Weights of a small transformer language model: MLP 640 SwiGLU, rotary positions.
MLP neurons of a small language model. Each row is named by its layer, matrix (gate and up: input weights) and neuron, and shows model dimensions 32-223. Each number is 128 + 24 x the weight over its row's rms, rounded and kept within 0 to 255. Numbers have three digits each. A neuron's up and down rows have the sign that makes its largest values positive.
After each neuron's rows, "fires in" lists the words (lower case) most often at its 100 highest values on Wikipedia text that the model never trained on.

L10.gate196:112124142133127149108136162126132104141112142136115130148124090102116116104165146136105158096096152137121119091109121105164131107098152092129113136149087140144208139090136113166119136151111155130066107129106081130148126113105148110146132169129148195149118167137180127109128147162122136108105134149127104101144121108129099158134123113118118147151132108107170157147076132146153154107127165139112173113110106106087117154135111136103077122119128100125123114135112103109137113120150106122123113147138105082164136127168173141096122188099126098116116133089172140130120121074137159143
L10.up196:147116144091170117135150163149117196148157122147109114140095146117134084151164118165128126143092117111122107096102134127121135155095174111095125077128090140102131137086135109156149180166118180143118128093134151149157141155121115098137139131071104163140100143130163120128109126146163183109156130081140158114145125110133152142151138077107054155122102167148091152126131108144137132120126148188127144127117124102099113167125136148126115114142087118118132132116130145121160124128116138143115139130125133078180117147155145155136113161177097094117157128141155144122130135127161086135
fires in: "in", "on"

L11.gate8:125147174123203191125116136143121108072105126149148116100117113128133125115124125180117195146116121104138134117132147132147179164117167128164140157112117118136127099123162141105164124145165138130102113125123141145173138098126124085098136111148125151111100102095111142171172155133139126145101160099160134102124174152113114124099151105132122146143124110162136099139103066137132125137119137111136118110084103119160111128170102119183123135124074111160091123122131138148109185154125150133136105133099125099120124116115123109115142126151087134095082120111134116144122112116163143128
L11.up8:087082166145110144146157126152121123083142158157141112118122124066110151138155141152120125162109112185133162137184150112138137124102197117138142156160107132157126096121136166132108153140115150111121131105162170154142109113136162121137105153141114127156088111160152149143116109107148115178108099111135158146095140135131104148118121112112111131208105162178123138140125147128132159127137086107095106116127165143128105140171135120143158114146118142125141105087101148162161161128116104071122120099088138109140114151062110137139150121122100110131121127104138107126131156111156129134
fires in: "by", "are", "is", "with", "in"

L12.gate596:123140126084112121078101142146081132117097149145139142113142120142119132135123185144122127123091114113141121117151115114168079148122139105142149169167084169090161135142178149114116070131122127093182114120151145150137105097139135135105170179081129127142177162126148134105161126167166141181108156127135105096185142117116101116113159146131143166095147100146136101128127118124151119148126120115114117121147116103161122125133099139133105169170113155128032122112138109119107137168125109137097113120134168116120113173119128112164132171112108125122114124105122152106107122120134107115
L12.up596:077154158108124119115145153120114162124103151122156123146130115130162166124151100108089143060066146114144161105126145134135081130105126135111153174121106116088166082152131114094109086122133139099110111161130150137144102083152178121152105135096140154106125121140163107117106120125149147099124130122157138090162140099078123142115163093104174121163110088128160057115130125089148158121146081108113130113144114110105151134153122105105136103165119176132096118151141099108073152120130120124112117126119127108099117140097132165165129131145127116099122102110096119087107163129074118145
fires in: "as", "to"

L5.gate494:126194157110143144133144074154128115126104113147079116170121131168132177120098112132136112112157142135114154107114138141139139166120128116138161141111106139127163107139117118134188139115151154136071129133102171137138151068150086096151165106105099169126124129125155120118135167145135141155154154126152091121127150135108124103122111112131118161119135087110162093164088099175111105117072078119125108137130158127128096163134080123179155131147084120144137155108141170109156135158130104170133105131130117128160141130130167117113077116137123116173153150142137118185135120115133134144
L5.up494:179108130131115140137131148112145131084100163141132128090117117143116090127126140132099136100099126143123122107177160108160168117144114149128133129139096128119117144120130100118123143062143092121123144132163117112120139136087132105143124184087158129117135175122141120130114117102134138141133119131101131129146151177162061143122130122116175178120193190128092116095127120114135114165135139106133178135088136108117179162170186115142129142119160076101124117142136106134130120087118103123125159117133083109105127126084085116134174120111130125096110104098129140133127080092153095113
fires in: "has", "had", "was", "been", "have", "is"

L18.gate33:101132122099178161148129125116136141154129137129102121151134142119083095155161141126116157151154117085189100123130150106145142151085161109110099097143162129143125172096115162161136098137109095131166159132115105137109118139133140137145123134099099148138107081085117117141173158159101110109116091150120114143134162142147089135127124136107120141151108116104144129098125116134139155142131151105152115143167146155111109130081087146096112159138143147121126134144125134125115139133148088095110113091111104102158116120131156156120130158104116100125100151097135129148094129105127109157
L18.up33:087134095103162133104137103092130107166134130097118108127128104111148105145122139139170136121128133129149115135121162067111128157125131092115133091108154133152124167128111182133146129134133086113142125127133129094154120157113176150143165118109134114170111143107122149119175156173145156101166121086114138154146133140145122167093111147114098116119102124151104149080114123143125132140153126158153138136123143131111090167101071121141156152148143101132154151144128123083136121123133153121149146093133150109167114089120132170149127143117156135152127131117141170156109145065154114114
fires in: "the", "south", "north"

L19.gate637:117112151126174134122073113125127132151095096129135084097098144112154169092149148149138123109108143139131124157146115109141118144159169146111054140138104167142151118129149079142124115130103097107119080103124108107144142121136097115077120153087111179082104150091139138137141086086118118127113133092128125112125132162134112099128162102120149136156118125113132104118136103157134110144107118120113124136164116131149119131167173113119130180170132127131126116143135111120130163115131100122123124115137129107142133100134101139164113152115121093084129127117121129156088084084122144126
L19.up637:107078129103123090113088108117157138129111143138140114091084102134122136124128101150104118110123128120123147158129150114144118092144142097127099130143085124116097124143117137165134107142125154139116110123135136097172127100132156093106095138164104117106087142088131154114117101103142134107122100105133115145085133172122119120146165135082110118151157116124141132128141087137134152136131169119150114091115127145122136149183164099100152123142093078143181130104166143141113164055134125140164129165162147108099131096101128153112164140122091128082174143116089134172121105105117175104
fires in: "at", "from", "in", "on"

L12.gate366:151140134123116108156116107091113109102084170102149154118090121108116140125160114112150146119126103145158160119166130137153121158096162140092100112158124156145118108130111126130122158100127133141161132156097142109141099105137124066131092125128104137108123139127117122093117150106103145143108116081148125152085152147143088131133141128152136134125161054172130116115096120121156118156126130075083116125144120102110109149122122138107146081136118123109163114115071113167128139132093107119110084128125102135137107123099166160101090116120095169144151116098115103116115134164125183110
L12.up366:149135119119120131159116119088150130138116139140115139119096154144092120156130130080118174118125151135079135123162116166131142136145079142119096140091172121084124087122162126130140122131159140135116126163102143116131116141158134113066140151142143103143107124172083128100120129131108098118155157106177102154162120130072139091094091163147102123131159098147150114144123134145126127150102134120139165124144157174081123133167132071108159106121130110143133129116107161114087146098108122117153134135132130114110161130115117129171098081139143097096110133113155149109110102137164163118
fires in: "as", "was", "a", "appeared"

L14.gate505:090128167153123134116121112166142138157110118104128151107135098100148102146137103149143174177135125140118142115133138110110147121120158121120099130149158139117142140130094141128123122193107146138127083179134165155163154111116129107174163173103128129108134124149147160166132151165130100098130120102121132102098124158165101118149136146061104155144098104127167081167118116157151149137159115114111153107095142125133124148136115123118120166185105158141172075124123117160141154125142165139121131119083136091162122122142147111138183160145100130146143083046178129137096149080150151117
L14.up505:119128166103167123134121195184141163162117167090163137123133105095106133144125092151136155119146142148107118144138142143077084099146141113122130130134131137133130143132074104144108114129116168135066111107135152153137147109139119112141134186094135129135086116090140183120112075143162120087115166080128109112157193134177105148145130078109133133118157152092111138165135126149129161134148120112084133073130123118151150175148096158154115163130117126144121064129176125126116129113110142146127162146130137106173133129114116130138140125146090124116129075094162099116118119083098205140
fires in: "in", "at", "for", "with"

L3.gate260:111164123122116140156182137124095127159096139115093148132167146143159109109108126115122138102142147129119144133145107111136133134122140110130112149134117135113147147151098126117110145126110101135101112111148188154129119086148119060174131071171108160081139146172138136192150118148168094163137096128121123119125114133105109112138087121135143121160118135135154159151143107105159121117162153164090132115112142085163150081125127109150120114113139131102097185090113154123128191130123110155112113111120201112118094131137137127138080121079164129134184132100129081177139116111142128103
L3.up260:114154113160100137140143152148112140138134123104118142099165104126139114118115107131100128108142215121102171113148112134122150170111091128132099145113135165063164120122106096104120188094129092161138089133174141126159100088152156107119116125126124110106145111139148128128070145137147100138104125137133126139086150171138112128104116105129125139165182135189132136138162149116116104161144156151137188122076119146142134082156149131162156145131148124117114164080160145124135146139154106103125100126095180113116147112117115114128143113106130132159145100129161104114130104114154112132
fires in: "reached", "continued", "remained", "suffered", "arrived", "began"

L19.gate240:110154094106115146142113141140147136139132126161112087130106157083132091144163102150157128119115127166112151097181108107099146142122146118107102141120154140108127135151106106147091123164092100101117136096132161134144095091148104110116161151093144127120119150123122106096168169125105157120121144139136150125159134129072119161104097110165091133122120119171151146137147155165119098157128133165126104076154136136137146155133130148134133148128138095186126136113128091114157136150125149104115154106147140174132144119136166086142106090155146122156110123117135086111083112146177128141
L19.up240:137124106106109103129094107134080094118156143132125140133124176111119101105147138110158131146171103132181101078153130132166136110113120153132161135141104126148134150118093137094109148145150125138122132115110133112125153127108076109122060151104107106087091176107152144107108181120107153143076139122109129084129090134125141119114099138141094127177133107141143140125115133094128153149132130199105136103122095145158108104093075132098157150119170107146132101152084118122159139120147130089115142120159175173148142108136137113176133147073095136120127087105100127100137069124162113118
fires in: "are", "is", "was", "also"

L19.gate420:141174085111132131149145098086118133118115141123146124083098113127075158164119108129130147138127156142125158119166137118182171113092113112127143186155119156143110149123093157116137129124155092158089143128149104125121128167107105163110106123120105135074108129105160151072167146126090139102149137144136081105150141153149085126114148137124151146148119068094158093151126144150124199128129092098147116092095122179131136152128143100094137132138143119152155117109122116095128176148139093140130087182106160132140142151139093183144125126122121130112124111092126127118129100150133158127
L19.up420:129133103069121122102127144122129114122156121136125122129133123090094101150127133104108172139111128148111144133086168118114131132117152126150137127151159106133148121142133145173147109136146101161121112150106153145130130148141145127122154130147127114126136111137137169114171150127139102110164149133137147169089106110120087124125161139096106094142126144175153137128090141132118128147142077085128162123071129114095129115141098097100168085081141098129158098155119122112128138093122159149135128125095156146158133088122147126114154131113103121181105154121091134170095119177078131090
fires in: "a", "the", "was", "in", "his", "s"

L10.gate326:091137085118110118124128131122089128168106136100132142103096134121113104139117072161125112136088075139169121138158136116149166128130158116096145144144133169153102139117150154121140140150132126145112110088160097120153102162137133089095089128179148121107103154105121130105136163105112126118119126122106120147143096092126116136110131139141123120105126107106088116166125111132124088112123132083129152121097079149126095107119080143136104084090152128078145130115137102126157121123116115109184075112146129144161115140147122126134086139106110119104129193144134087131156156140160157167
L10.up326:154136136134142124164158145143127150203137145145111131125157132121114170168136137148125170178133112109136158118084104156101093159115143109121111116117088101182141104145149093147130148097139113128084109114141117181180171125117145095151146140132087130136168106095138109128134143167127143155093103134115142079163120146120103144120118121085114168191119098140100144100112102135114139127125078137091147132117109070135117123134124189140078126092094121099111148141187109141146145135167102137110158118131125111162139148127130116122139144137109100152122140136145106101125167121135121146
fires in: "with", "purdue", "in"

L12.gate148:105137116132159106106143132135142143120143121109134154110152128088129118107105107159116137126095135163160140142092085108085149132138147110134187171119161109152154123140103140178152112172136064124111099156149098150163159126119164116097118142125125169143085121096110133135150130140124123113111136084116096122129116128138093106089139119107165185126110123102141144150108130144129129100108089090099165109134082187156115121159089137151086134119061106150100114142140072148115151128118115109117145167116146095147134110132127103150075137146099158106131121105120167130107119125160137111
L12.up148:131107167072132125121112153147152081136158130176119107170148118118131108121166159153155139129141127122113099122120126136169154161115140100111083111116147148150112128132112128172144121126125179119148140107106165152118155137133122110148165107067159117153142074080103144090135122113133111193136136107111192066124134120083119116171104117103111137108142091121075169134129148145135120115126103132076141115106150066133142114117094164148159136173145128074100136125142140147144098119132123109119143131167109136147136102135175130107114143127139165100120163126157094152138140118154104101
fires in: "of", "in", "with", "on", "between"

L11.gate192:119140125091118121152128112138139112134082122156068154070100197109122112115120068134134108069164119149090130094120096092132139131141194150117115133123090125134134164176130109092146121139134126085151125163131161106144122178105146130119146133128127146122134145169163125108141154150140148112158134124113113119151157141145093091085100123069128172131170126171128112104158141095168094137126133130088127098142109122172133159124143161122149168121078082113117153150108140084134115126112148124161107119129111093131139126135163140133065122124172122170128168076088087111151083148179150099
L11.up192:121128125112107129156138110104081091064131150148152178167106123117122128108118129106113122129094115096140133111173144114100195116121122104106155177124080144139105163136104081117134160111157147150148151097110134153094138159109101142107134172064112108089194139123142139104160136119137126093128137120136151094121151146144090126114108092109105153124158105175116133170086101120130121150136108108123150158102123147091121129123131123205112121114100104088130179124123120083156134149126117145135119162081145123165128103072104123101085147154137132131110121132129105160135099156101156133
fires in: "was", "arrived"

L3.gate610:114126147121166142140177113102121109166113129142125145148101154137160142109122113177138161143178110105145142134162103057128129131087135118125131143177104154148149139142102102135133144127137094141124128109138158134133096118142103081174108100124129134130160121161114160170109140138156103149125144106107164084165138132132109072147084155095116144174121184140134175119167121119179123113204121153111128127068109128112099102116121148142112126114093138096099155123112099137156183161115120134152105121136133132138102141134098102124128127096101154161131130075136108151101118162161131087
L3.up610:101120157135073138084122093097128108142131115167115125125144101159106131125115136107085100145145132169131131130166121114108130188134092122134162127147135107136115131126117129168154102113107139118139133138178158142141160159147127127133119108146129137144162104116119100129126123085184120161124131098132132156168156165096159082135134140135134098151141117134140188141139157110152129127146069097127123144098083124126162080133112121182133116146093141114120123125118084098132142126149133143163123136092143128132117112144066127116123123109075153120106081114082131098106103176122124124
fires in: "was", "is", "born", "were", "began"